MLP neurons of a small language model. Each row is named by its layer, matrix (up: input weights) and neuron, and shows model dimensions 288-383. Each number is 128 + 32 x the weight over its row's rms, rounded and kept within 0 to 255. Numbers have three digits each.
Before each neuron's rows, "fires on" lists the tokens most often at its 100 highest values on Wikipedia text that the model never trained on. A number after a token or word is its count.

fires on: "er" 33, " trans" 14, "ur" 7, "aly" 5, "he" 5, "st" 5
L5.up272:141144174146081189050096143144187180123087055109127137162110173065102060140113145110123190138179089100123122092155104095129129148144147158121162084099141142077169156095213154165172127121097186156183125130134087092139126123152149132104144091099094127117124148130129134145119138144164135111

fires on: "p" 19, "an" 12, "ot" 12, "ime" 7, "us" 5, "ant" 5
L5.up393:130071149073136125079128143097155079088090081133143051160095160114127123194148146081153151120115108106124116167113139149182121128088068121104105170151163150103092143185091156118143080186118150129140134143163134152067145127162194110096173164167156131128123073020159178098137062118110135134

fires on: "ly" 17, " to" 16, "z" 12, "e" 6
L5.up481:090126122220113154164123123091059105158094143095135106118148068127116129167165083133124150118154166142140202127159101177079157112155162198148125109109087106132095106072082127084159145056138181100120151143111145105156075169135145082136118151133150133150140173146129135148093104071084150111

fires on: "C" 26, "ic" 14, "x" 14, " C" 9, "il" 8
L3.up216:094101167149158086076111171133128190062126124111101108169113145157136137103155129121176117154109103094118083118128104140088128150120168141110129108122170123097112157155081104171156119160117104120125121110131123105108134111079150108131150084113123115160096123135215109088144208127167134121

fires on: "ort" 39, "d" 16, "==D" 10, "==P" 6
L3.up692:124124077131133108155158131134173148140110145075136154169119164126131100159079135145103155117055135127085123085111150117176170104112139098091136094206112126143148157163108147114144125128134108151139106153105163095132148147136063160128109109122097161125175112130079096118154143189127090143

fires on: "an" 32, " L" 28, "m" 9, "al" 9, " by" 8, " Mal" 4
L5.up419:121188141157149127093085113089134165116122160188163118150150103138132095150141119148134130106163106185161112157148100108128121121088089105118134098128127207119142098113127122134080126157133111119170089089075133108036102151138139120186159131182137065163088114160114088134150134120078104098

fires on: "man" 39, ";" 8, "ay" 6
L3.up720:161142196107092147088079139105126094164105184103104127131103104105159112139123131125131153115184118147139135073130140129150128099152111118152158117085085122194147151126137052129103170104100111073151118126107144135152125159128086062109121176108117163092106148119145100159091186151128074117

fires on: "R" 45, " R" 30, " US" 13, "==R" 5, " arr" 4
L3.up209:211155161111092180150189108141103148126107148161147103127114144081140180120082137130090120087176144112145093122166120149085117153103131101166108115075077169105143129088126128103205113122163143135153139132121176135196169140094176155144170132162151098155155102133077110098166192127124175149

fires on: " p" 33, "u" 12, " do" 8, "el" 5
L5.up833:078146123192136181157195197182146115143000102094169113144121138077101151182119075127124137092164153124087122116094162107119101146141127144135169144106114136086150121128128178127150146205081135094158110128174135066126142138145161177165130148078119103058118175082203142094149192157194111186

fires on: "ess" 19, "c" 14, "red" 7, "ri" 5, " |" 5, "re" 5
L7.up571:082093149109096120146130127098145176103155184102166081136170097070049104138151114155112162184103081063141110086131194155123080178137104106154126048094078121117129143125155114118121091151139170126130134153166112114141168099097088124125131106118138137124139167099148137121064134142134125096

fires on: " can" 36, "u" 21, " could" 12, " Q" 12, " to" 4
L3.up390:125128076152184090145176138114159079101093180161173119109153076141141140123116113104091060094094144173093156131162086136096172134160109144125131191129102148132175111111143141111185113144097164161060134115129179171095135181106107127147148152106135124184157069122118123123114156110158183078

fires on: "s" 13, "t" 13, "ett" 11, "aw" 9, "tt" 7
L3.up1:158140148100131115120115136138106152083116090133118153135138091133148117154144111105116127145173184183104148112139158149147122116099079133146122143118065107195163110110125147143147104126145108177131113197089082118082091109107139094123154079142126116146170127126213129100162091126096157085

fires on: "s" 25, " years" 7, "as" 7, " of" 7, "on" 6, "os" 4
L5.up468:139133131128163190177129113139149096082070129155114120195169172101142095153142180177111056115078133134075118108152091142142121156156181120092026112121149093130126152136156070081095153132118106146107175144083186176123076109130098109096158150090117153114105136141136132067143125109168173108

fires on: " se" 13, " of" 13, "anc" 8, "if" 7, "iet" 5, " histor" 5
L3.up129:143153157115140179123126100134165165070184138178097157117112126132062134148153119161151207204121145110135137121167147143133122109194169121146111139122140102181134197138064148155085155163150131082137183140140170152114099101131159134098124143067098099130166116139132132118110133156091119151

fires on: " st" 23, "ann" 15, " Cl" 13, " million" 12, " St" 7, ",000" 5
L3.up124:090112099104095103087147128150181151059141116166106156125132060093174165122129151063123118089162104150078091136086218201112110099108156114126073108113179103162106101103098150047108160141089106146176049117152137134162125104148165113214132165126119189142118131175161125086153110201140161123

fires on: " rec" 13, " inc" 11, " resp" 11, " disc" 8, "isc" 7
L5.up659:122185163088110133161134108072134121119192140162146141110150104158103154134118059131080151161141160145126095159142148127146158109119126135101125087177195158166159168155123067142136069048119181126167137134138124098141105086067140151151110188183075119140092147165133119124125198117132151199

fires on: " find" 12, " ass" 9, " bec" 8, "orn" 8, "hen" 7, "on" 7
L3.up168:132114141143078107117074117158178176098122111140143147117092147085126111180095082159040107122111068169090118140099184102106109133127132186138126143108075107093086196086080129138173125180166088073159108137060117135107112102139191174149132149192134111170092148113124194135115076109127158137

fires on: "==" 45, " exp" 6, " m" 6, "iv" 4, " s" 4
L7.up233:134147160133157137127126113181103103130090177058101091166171101080111100150139163161154114095121144122118179127155114186164122192155157164099092164157121132143081075117093103123139101106085171074111155158115081121121145132153153133109155170109081163116051167100134141068137121173159152153

fires on: " O" 18, "E" 16, " E" 16, " o" 9, "om" 8, "y" 7
L5.up767:164066097130094133124177141130144170106169131153110137127058158064126076174152100147147157114140149196109057125122118139090122133121150135171195091112188181137104128066087068085095132109115137142085133126104171206116183117128127093166184129150156161121091132199120097068109178159146149046

fires on: "ell" 20, "ided" 10, " Phil" 9, "os" 8, "l" 7, " cl" 5
L3.up195:123145129072110163132115157106186099113173073150161141139164086099154140098172144121184134128122118152106154105128174100129161128171155116081158043127101128081122062121189114102150160053135106101123148160104145100196125120124162144156190092083152111146154115116114081102100203115101146198

fires on: "est" 59, " at" 7, " days" 4, " first" 4
L3.up893:119176136077125167115111154141155104169161064138163160105140184128047123092120177173090120123140109148095086109100169124166189142076138141124164117147103114125110046096113166099143155101168121131101210142142157155132129139113129116098096152079193106151101144137113157160085167112138117115

fires on: " v" 18, "et" 15, "===" 10, "ist" 8, " cont" 8
L3.up572:147112121073082156165108141170177056174082116161144152203170102125191206086073059178123106152138099170123148112159120112151074137152123150138107145110120172156145094138112143141137120118155120149172140085095118145105128123128153133079117144163159119093126115168092071114093176134150054119

fires on: "as" 61, " Team" 7, "oss" 5, "am" 4
L3.up684:148137161120105100070158072106153188065093089138154174107083149139135148198138123104159138132140138224109089177126107101149148165177160114105109065117154205173132084157124148156149157114171092139045122143128173137055148174125127109138176124117135177079092159139107116152105179156131142117

fires on: " Te" 15, " Ne" 11, "te" 10, " Me" 7, "ie" 7, " me" 5
L5.up279:127170052166144157092102114119148193130136103164099099151096183085136137082134113133120086105120103117171055100076092100066075175066137116128139121178131139145136068126164167101110150117155120138124101161138191117084147166093180152164164121195163130138081114098174149173120200127109140146

fires on: "g" 18, "ug" 14, "ct" 10, "ast" 9, "ag" 6, "ad" 4
L3.up421:115147115129151164103141140113074122142134141185075105160146102142157114103111143124096110120147112084128124162062145118095131137139109118182094098135146109132168144089116082120130136154066091155098136141148171175096095110055167156163113175104055152163124048147082087079174068133128117104

fires on: "ol" 26, " sl" 12, " Pol" 8, "l" 6, "in" 6
L5.up347:121131139122103141107175117076090172119175148175128128142114027165178113105104069135114092072124152146144150124071143084084118113122159137113112121200106159163131135161100183101126132100133101082077150206074141170149115106110150105100117104153171088125105125092136160152132143138123145108

fires on: "ag" 38, "am" 10, " Mag" 6, " Sc" 6, " mag" 5
L3.up661:180134151125125109137130169180159134127132114097124157117119100113060161158121192139088111186110160150190179119217133090131121140072159173121130118138078147098107107131108146117171146139098100107118157151148135136119126138125161115094146184155100125083135141104133135158157148150192184118

fires on: "F" 37, " F" 11, "ed" 10, " comm" 8, " ev" 6, " Cong" 6
L3.up285:110129146060157156163130156177091141143144101123100073156105131142156100136158153164117096096109102085115102161160113138115078133117149124140102085152135148106093127133083183169104181141170143127198099093153096114083111140123113153094182107129109094112189075129128132125082102105193125126

fires on: " |" 25, " C" 11, " G" 7, "er" 6, " Cl" 6, " P" 6
L7.up246:129080156119159159168087133182158174155125126139048114168118126135181092132123090109172110142119099137110122128187156128173147130127102153098122111133122154122150119117086085133136097138133153101142151055149062070106125178119136158189210106075130183171163160104148115097135138161132129109

fires on: "u" 51, "im" 6
L5.up669:107172096137124148133105099145176137139124156124132169135096149107112127132096123114178113106156114099083070092104156070126072131117145151162172152119131113122120079140175143169124140150125140151077114145119121151149138149152144147128179186142162131117056082031109167176136152117131140156

fires on: " the" 30, "'" 6, "the" 6, " its" 6, " their" 6
L5.up158:146146104105139171122144125105111168104112126159085166098105078057120149078096132142083136093161120130079142171118164154190148130077150105151120143120087128155154108103130075073144182147160141127155113175171105123158100164109159098123147105135156146144160106123068150095121167090094118088

fires on: "ph" 20, " Ph" 19, "ch" 15, " ph" 10, " ch" 9, "ich" 7
L3.up210:172117111137043159116124119145119128154112089127075157132191074099099115163145182112096134129123093115058083142114089122105158149111156137047104137137144109136133113163128145122135147142150173124156127120112160097055078133116071136115150145085195159156135139208134186142148127157140148047

fires on: " also" 24, "\"" 16, "ly" 12, " to" 7
L3.up469:110110174151118176156129103180082136146030144091164154116157121155158098121205114133189163149156118133118152133115069131070135138113078162100179139085141155122132164087126111084171110121102120124159086116125161062127076198096132173095076113159069148107117101085123161055096128136174060109

fires on: " " 26, "st" 18, "f" 9, "n" 8, "ing" 4
L5.up534:187104151135133155101146167145113140111114128139144181091145091129125159115101119073072097143160070143059121106107138085089099159090134132159151156130125121113101109157128137095169142083165070126062135059095143127143107091150171104128197174099159142181160119139103158143063143085164179102

fires on: "ou" 16, "pt" 11, "leg" 9, "emor" 9, "por" 9, "ult" 6
L3.up326:145135157128117099065069097039151207142000082201123084099140128100119130141159175143162095153139149076105194149078163175092130124101071139115144150138043146133157129126082107114125145103140103118146100085137179112111137149105130138129061211120030182096126176100095093166115072154146100123

fires on: "ers" 20, "s" 11, " comp" 7, " Cl" 7, "ct" 6, "ock" 4
L3.up789:083121154111135141065158158144115150230117231129131152137153138101125132120096152122125123114187114186049167172128147135130113143114157120092098152106130080076184115028118122175126069165099121089165102114064126121086184139136134124126130081162077140112117152084117105166110155148101109107

fires on: " at" 30, "-" 20, " |" 17, "ly" 11, ";" 5
L5.up166:157167080134089104129095119161166154140067146118158179108155152136138095105125189126077098106152082124180104141152138137117109080083101143096106145144117145110135176134157127188151130097123094131127125166103122109155122157126134155102093143086118137076102163173087112105174144111156183126

fires on: " have" 27, " co" 9, " p" 8, "ess" 6, " sc" 6
L3.up486:165116166103115124179142142126102106124111113103146107131033095093135143120109188115134096093130114156094128137101109098121111169147120131104128114134113152132169097130156148130181149125143116177138122150150123120192163120159108099128099136117102151113159156075135099163139109091168105143

fires on: " H" 86, " h" 9
L3.up633:140109073080109111083101152144085173102131167108168132069125185122041136131084042153154085162115084086110124110172143092152112208085133107062155165155073131099113180143120130161112080176160132141146127114116173121112068118140103158106131148123134166103113142102156142110123096178162067102

fires on: "s" 23, "at" 18, "ap" 6, "as" 5, "ity" 4
L5.up504:109151116187111148186116115114139092136115113122091131171097110134135147156102154191097087149158157119104127152189113114085070101118201083137122165104089153131127110082134135147111201146131148109172144137139167131155139138131153171136118092104136187099140143137112101118166132101119165105

fires on: "oss" 15, "ss" 11, "ot" 10, " Ass" 9, "iss" 7, " ass" 7
L3.up299:130062165123089102184141177152119122142114145096148104121057100127094104165172076152136123132162134119130104074129132076129137145134168135113080178127096138130139199122168155131170088140097142143135168135121175114159138132101086101090130156139111099097121165086133094112152141050134114117

fires on: "-" 17, "." 15, " as" 12, " took" 8, "iss" 5
L3.up76:178152140156127097064151142155111133131103054127089133139128117121138195139115139127173105067079101135170115112067169134141122165095095155121083131099167143135156117119171163144060170125096099152148146130109164238088137249127107134098134087178170091102145130193188090114160126106129114056

fires on: " " 61, " H" 11, " V" 4, "un" 4
L7.up540:143085104109100141099191091136177127140097124152133141164062109141146127099112127102044068144137160137098152134121186098097128106127201152078095112159130105074071057136182154170157128102124092144117149181156153154176076077157121177168167134169105138137142160140141134131115102154153067144

fires on: "r" 22, "ch" 11, "che" 6, " Ch" 6, "at" 5
L5.up611:169084155095153099129128085146107123147119156185139125126048087133114081084113165105115085140166193119149112103117122090128114141120170170083171155133161161122094085141148126144160124164118149089155107106106189154082104215173120179151145126130172130129131101129153128127162101135120187105

fires on: "ic" 19, " ch" 14, "ch" 11, "ice" 8, "th" 4
L7.up115:152106197123117133114119105150154097157056130105158077124120170148143137117140163119140138147152100130117111142099176167059116166102091055091097140118163139166115035143174176115062102153129097116113099162144146136121147151086129143132153173161129138172092123108121090106128132132151125156

fires on: " |" 66, "|" 34
L3.up731:123115115149134142216107126106159150105119153091152128094100119103089095122119104122110114166120088163108140120154191164085113117086132124127128090115121131129144094128162123141138169158174108102125172092074169095110153168148111187159143114175159124125143123139117086088054179158156150142

fires on: "r" 32, " –" 24, "–8" 4
L5.up295:116149139121099153104088148137045154165143068151111150095151102112120149096103149121104105141168164175101147136157147139056156118148196155156131174149125116176139123132087111136139042143138137140145118147143115126102101108106076179183162133125119150078175159105176168157150099182092151112

fires on: "us" 26, "ant" 14, "n" 6, "ens" 6
L3.up847:147149139156182114081140117064102100096180069141107141089139120102205132076114128167142117139119127129124184166124128099113068127095098119087105163139155113107159168062124147152220149177038139118124140127144142115119093130098100127157140122154145154155155109087183160112145138124172098182

fires on: " sh" 17, " bl" 15, " Bl" 9, "l" 7, " William" 6, "ed" 4
L3.up425:130140124151145114138152121115178137175088117136092138100114103123121161166121083087129079104098128153099100136083087156142105151104105125165149132120154118145181145091066099136107100126061145139144124096098120066106100126134123137115178168081125115107152157143149134132124142184174138092

fires on: " n" 16, " while" 16, " and" 9, ";" 7, " which" 5, " |" 5
L3.up387:140082162093106168168119204119107142053071135072139060111166082120144063120156141115176088144125143094175148006147121129120152132127170146155103119127169139165107158139139120134166199206160089087147183119147146100150105120153117138060141123189145172111155138143092104163134137101157099090

fires on: " sub" 12, "id" 11, "if" 10, "il" 9, "it" 8, " of" 7
L3.up0:104172103153136098141086135133112097100111079099074147136050082169109086137178153144126159158072184105103073160124141148159099223141153199117129133102150154171136092128073209140110138161151042178112151122114173111089046086153137093142124182175140103174179127054132096101092102184099184161

fires on: " \"" 36, "ant" 6, "er" 5, "or" 5, "ist" 4
L7.up743:148159137166137131067134152100148125157093134124083108173136114116133114089177126157194126209106112116125128099154134142147121163098191107119133173111113163176172142075138152122132172142101134110144187123118078118098135102171140157100132161115136150145201205039119092153105095171177065060

fires on: "en" 45, "u" 9, "ens" 6, "id" 5
L5.up539:121145128083107117139153142129142096150134140129109123149142114142131137086141113156176064114097084132093115053083187133163087147099146129142137134136192114139104170167171140126143091171116106144119175134161153147129119135058136182081161106174090119138120158040161125186105110198201119149

fires on: " H" 24, " h" 18, " Ch" 12, " G" 11, " V" 10, " d" 4
L7.up93:138116104136125149108130100091105097128089144120147191157135146209062099092092053118148111127098136148087140144110183099154104155090145158075157122116063113143145112111106137186121060113110134132118157126133156077128102145169138169165204133134165094137138092141109162117144140124121110099

fires on: "am" 15, "m" 12, "im" 10, "an" 7, "in" 6
L5.up67:234040105112186064119143158130079096150155122130117126132139162120172174094117129129116113137140137153068139163086163134166175093204132179134152167137166166163145179164143127064151095081100111126096112130182163081131138116108143196068145110137097105113132106068166159134124107119103107149

fires on: "-" 21, "." 13, " m" 12, " " 11, " de" 4
L5.up612:138110153102108141111136104068180162153102160115071114131113187140097124149133090163154120166121096140151084106101099137097122128081151169117112163105208119184104098181100167146150143129089099104096128135162143094127123141078128132128147103170092180141139161085134091112156153094158178082

fires on: "ep" 11, "ent" 10, "e" 9, "in" 8, "ing" 8, "orn" 6
L5.up372:117063140152129181131117161063196151097183132179121148087129152174147148129135137093116118047143139116171104126154103109116087093096123108143146121124154133169114091075094101142111104167098157112101167127128237149134109080109077118155074118108120123150109158109088155102115132162101160144

fires on: " of" 43, " in" 8, " on" 7, " to" 6, " for" 5, "\n" 5
L5.up142:124135108132084139135155136166143129068141121123119124136104049087150118136109084145175121116170183091156173201147164121156105130118124073162122171143188183161147137150138156132121164125189114142118103097129112196148126074147127155118142093103120142083173200130086083104122125093095118169

fires on: "r" 37, "S" 7, "a" 6
L7.up95:117130107154139152145063149133117122185099107094131128127095150153160028141122098185148101091144135140124110133159140107133080144162142138131067103156106128123103145137093152138103131148152144135156114069104097151159111173120104157116091110130116123134172116159159067137132102174124129105

fires on: " Se" 22, "on" 12, "e" 8, "in" 8, " se" 5
L7.up468:136092124135064159146132080108098129073207149178133076130199121173175152133141103093127139134113135149159132118154144023158154122082185089128119136139125097143139090166105088154127154118133143162125106143052134140157134104163106153128133113161087083108137163070146091143126119156087102141

fires on: "te" 35, " Re" 8, " Me" 7, " Be" 6, "ons" 5
L3.up384:166150167174148132037099168150147174172149127184129150124091122116137113143115195151096125123075133117105073096131137135115118125115154163134094147139052145150117153116148140152102152094158105127122090135202135121085109163073153141173175122119088110150118136105092130176192165090069170159

fires on: " ex" 37, " Pro" 16, " Ex" 15, " Or" 4, " UTC" 4, "%" 4
L3.up309:167117152129112127170172123106206162056052114175191094139148105144133054151121189108093117136141096121171156147126065185073084102073108134100101143127137088118072122082189113124125150112086155070143125158133154184131102164107105129173129152141164105121160148150094159157137142208103133217

fires on: "ion" 30, "o" 20, " Go" 17, " Ro" 7, " Do" 5
L3.up242:122129077124142136178116117158116174151119102154172092153106173053131134112198121109119135088158129153026121106173240138137093146101146183149087143075108113068133117091109132163137145119146113220120141192142192173130191125048144098110139109103067186187101150121082158124121166135114155132

fires on: " to" 22, " " 12, " for" 7, " critic" 6, "6" 5, "ak" 5
L3.up591:201142184104085104135131141153109133069103106099087096119156078130174150080067107153108111106188120132139127097135068104138139156176160136168147162132116125163133141140088098094162093115184121136103132120137146142119100056155125094178114132099116089128126158129126149083132128025147076172

fires on: "," 24, " and" 12, "ed," 10, "ed" 4, "e," 4, "a" 4
L7.up318:107119132116202120106091115134138143113103173119126130127089145115139134150109101106129171151199123157116128128153150132107217137107141180110086151158161138144120071132126153185088109102070090185143082116136139145101102120053162118168110145154123169130125135077182136144151120163119115069

fires on: " sp" 47, " Sp" 28, " resp" 9, "sp" 9
L3.up891:088113143113114100119138122095117089127157141157144093140105091135153193125079132136171155096133113103153070117154144089059083087123121151088135145127133125119134096104174153078057160088136109204136083092126176119183185137158111114129098127141163112124071118170109164123157030131109131122

fires on: "r" 34, "our" 8, "et" 6, "l" 6, "ich" 5
L7.up437:151124074184086081129108142141068131128099118155088113181090135116125119155165143127154114147121150095103096143136080131146064088130150189118124116106079140110110103117148107124171097134104099119115094124118145143132106157122171176136105100105183121104161135094152118171147099182165178133

fires on: " |" 50, "ag" 9, "as" 6, "ock" 5
L3.up461:155108078099139123145129132191112109131130081145150133099131180077122128121178120133102113114122167144100117118144110115124157117154126084095101118097129162103097155087177135162129149142170123172121130107158128110083096133123135154141112103129215143164175150070083100151154117140174098137

fires on: " H" 23, " S" 10, " R" 9, " m" 7, " s" 6, " M" 5
L5.up380:101150123114196155135119127094093099107080086072194120177135115124133136149094108088115144075129094161073154108177159146144104121143133116084091192068165106162113089120149137136122113102133124134085173134040085149143134159119171121141180149160166130181141174121087174117147126117155076097

fires on: " inter" 24, " ext" 20, " exp" 15, " up" 8, " int" 7
L5.up869:149119196112058164094097117185207106168167140099144126105117122138171113092126176149133173159087166127079091102113092063163143182134135106112110132101085165107115167172132111143145118204160146129099072127089126092096148080147147087173182174111084171104091160110070097060150178087120179136

fires on: " (" 41, " inter" 17, " s" 7, " un" 6
L3.up197:121129128043106143176077182083171118154173134112074105104123110160133134131147161177123129044132133076076111104177161142179116105097128150166153159166089171142089082179072103147126114095150130099088084152166155151131121097196149121139202109168150075122076112133134166136020159113137112100

fires on: " which" 55, " result" 9, " it" 5, ";" 4, " while" 4
L3.up583:153143090093157155102165141156108141168163133117163149121136093109118183090169121156149145132159166113103127058131114134108082146100178143144111100100165124108068149069117194117110205156156158095137116133126121127157136172157143125109120048156189118116119115127118109137125155122159144123

fires on: "h" 18, " j" 14, "ev" 9, "el" 8, "z" 8, "ov" 8
L5.up36:181189117099114159138119121086124174061092114105172125121131166182079146086168142123148094157142152105134146170086154091166078121142127114150120157109137135150120112097115129136137120138138130114101104157074150120160142109184087148152097114168176168122183131111147133150144119133075098102

fires on: "th" 18, "E" 13, "A" 8, " (E" 4, "R" 4, "I" 4
L7.up416:158164120140059149142132130106130096102111154198094132120046158144089125080087168107149072143152136130113095109134128125143224162122182120149140149178153135084124106174160178086105112121165096109105123142121093098139144152060159152144199096115176112116118151129132114079128137122103117168

fires on: " and" 30, "ing" 11, "ent" 5, "ast" 4, " but" 4
L7.up454:122108071146141138087128126085164156204146121173111204170156152087150125129150108133131126092127152144179137140066098131123117042107118160136150130101101130165092105101142108105105138139036138116149157059112104148182106120141136147147146166147100139152108180209126128156097122143108136133

fires on: "l" 14, "k" 13, "er" 11, "en" 8, "g" 5, "le" 4
L5.up547:080134051164121174204117150114176122101171108104080119160085159111101065197120127160053086091107124168128164132148150101136143133199135111151151148140180133138121161159194140095119180114140111169135075134120136182133152175143148154151104081132155136126106123121119130164128123104137138081

fires on: " would" 27, " may" 19, " can" 15, " should" 8
L3.up533:129164146116152086174117101129069155145067134109160150131076106120129120122104192115113110080085158160126134123125167124154143111140154211091209168082090108156083150120115207135148114128133140120130134093124139130086148079156151131164161161091101149098150146147127147179153141089165126099

fires on: "om" 39, "ri" 11, "ot" 6
L5.up53:174132138183117090093157111095149137095085130083139161147066167128102177085118139137077086092095144108157101089080153135157214138151135140098124136146156163093192128181141077135101132132111149176113141154084103151160094136066111181153153182146083139140100104123132125138092096120108133097

fires on: "l" 19, "L" 16, "ant" 6, "-l" 5, " b" 5
L7.up799:143122085086108157165090113077155159108181143097121132060130152137180197118104159157166110135089143079142122124149092163168105137038191152134142131168144157115078161129113164110129117163165100171086056161120189119144094122138137109138091205105068145111143158099059110128109140124089067179

fires on: " |" 24, "serv" 7, "ir" 7, "ess" 6, " an" 6, "or" 5
L7.up869:105130122153110135178101138060147133097104124135206189133133109143179106098143081147135096157177180132103108155146098143139158143135122093111141123166103062139137165092130131107103125052159199124104087148152067173125159140180175161113099080095163143122158072088126130147099055180150157118

fires on: "ic" 27, "t" 9, "ive" 6, "ant" 6, "ric" 5
L5.up219:130156118155154119133047110107117113151106143159102141105137159114146138144132139123129127083137131097150169138194034138154177166123139144110097126134117139128129134167176092145114095119136150138146072115178080152132143158058074161136186111125079134098131054114188160109043164118094141073

fires on: " (" 50, " (R" 6, " [" 6, "(" 4, " (A" 4, " (1" 4
L3.up131:114143165152182120130159143163130104115221141103115117198090161070153150087133129142176089150109177176108129126134135145132086140140165119126143115056120179185103125126140165088168145147166132144171169089064157091145109105154111188141101142147117048180104104126074110136112160151115152129

fires on: " g" 54, "os" 8, "ap" 6, "ash" 5, " G" 4, "o" 4
L5.up22:149151122097099086171112075080135104148094153113151171111074103166121105173135097165130139096123138126149146140133091117097073119108145092161116112075120124102109160105146087104085161107144205099116118163147235134142132172147096197062151137208152090202093119128064153106142141091104157133

fires on: "s" 30, "er" 19, " author" 5
L5.up106:157070151153157152127136159116187144158149164123052096172137131085163117168099118107114135137145090128096155153154081148120170109133133118131098137142119152123111190147204118128135092120123122117151160107184080107119109135168102163059191136160110118142141116141150131126097119108156102092

fires on: " sp" 31, " Sp" 19, "us" 12, "s" 5
L5.up638:123122171125080095162180136086103129060115179155176154147084104078108100103158142118168159066193104174066063099173134157105163126137125162086078143113065087152102138127155139119116126078135097170123163111142153140158134191108186140147098160143104153149166177111079121106042083144088093151

fires on: " de" 25, " De" 12, " ad" 10, "ic" 7, "ri" 5, "on" 5
L5.up645:111118126103158133123099030110165139155083126158126157130150157127114190104128120193126159136131103135147115104127078155069149111151123146144070136067176126141123137219122146148133144105101149119104166202141091150144116119087160128151136164209139178165069104118140113122133102142142090180

fires on: " ex" 21, "ity" 14, "%" 8, "x" 8, "ce" 8, "ent" 6
L3.up82:148133119084097125052164146125128160077115119112171112044086122105142130101177102160102145116130115139118149136108126161133120145040139133104171156095110081072106150063150148091140110138175138111185062126197157193155165167157099096134106134103134067158140149142216196083148130183130192110

fires on: " for" 24, " that" 17, " to" 12, ";" 6, "s" 4, " represent" 4
L5.up122:132101109159116132120151146109161093057130135067118066138136099115127170102155119127124137114156144113041196051148114182084093158103107166191133163144161119166097153055103165148112126128124120149080152125136120121125123111121143151085164075120159135065131122123120109119091169042103151086

fires on: " C" 17, " N" 15, " c" 11, "-" 9, "|" 8, "==C" 7
L7.up522:143104114107149172149083114122149127135146141175157124152093164108153127055082113114116095097124083114099117104151130131210188152073103151114114125113120161076098112126136108132168147159126124137139151177131136100125086166182097131109117211138172102064120082121148180054132179142214078153

fires on: "-" 98
L3.up19:168218099112089072099144096107130131164107140140118113096079135134168118111147084145159116160152184148145077171140188164121109108101145104178126130068143155141132139147120097163151153082140119133163130135109096158151134126161100126133230101164116152161161141146136113122129096125185140111

fires on: " st" 37, " sh" 17, "est" 14, "%" 10, "en" 4, "h" 4
L5.up517:130152146119037137128146121119143144105132102100104153140038096086123140154115111134120109077156123139131147131120087170116145160120127124081144166186247118111167144055158131089116125144120132160131127114144193143181171093148091122143119175111087042079120143187157147146111109161178105173

fires on: " Ch" 41, " ch" 34, "Ch" 10, "ch" 5, "ich" 5
L3.up680:104144127092151171078119079140124154123132080086096168098125093116077077150138140122154116087159118188137134116083119090093176076112192113127147125104140140137081134127151105122103135161145156072151156124166163141043136148162099127103137140177153154114108096152161148145113147085155160186

fires on: "." 16, " to" 9, "ar" 8, "ount" 7, "urr" 5, "air" 5
L7.up410:134101094132172132106158135145104135130179169147110163129147167146160163117124138139158103115087115145072194109106174134057160150075171146050156134156133158170060124105084173124081073149175115115085128126170159133161138161153054098077179135118160137109182035136126076119110060120115150152

fires on: " cont" 31, "ist" 10, "-" 9, "d" 9, "v" 7, " Cont" 6
L5.up84:080121144097104140032144091140064134167125108156073137145130132141110143109043034097109185077138119134162117103096104123089077149149112143119076207152120178180130096132116168138128120103145119152138096106155111153115178198135116073103152113139160117120184081141095147101134176109149163111

fires on: "a" 38, "u" 9, "Y" 6, " and" 5, " e" 4
L5.up457:110166080171121115140131144131201095119144159142116150111111119112122174088127113160153182122149111176127144152179115118076174099135142168117110170093155115075139085125119183120159134101145138134109141114192120147122097155143157108149126171168087136142084131117183158107204165119118143103

fires on: " r" 87, " R" 5
L3.up108:148072155134153134067113112173136153151092105180123094143139105076083147155123081134119097092148105102175159115134097184119119113118150125123134165136096144080163090092087091141178102154167132111165134107148141079168114087144133174100176203110110115166115197161098090132131138068144109106

fires on: "-" 50, "an" 7, "ore" 5
L3.up412:172156121110138086063152152138070154135128115068132139150065139150176107147168166076161131152117109154151080159131147151098093133116096091115096178159068086113128136122099108092169158160131105122172118120161109101111094075163117123121177142137119096190102138107101195111154063106095140153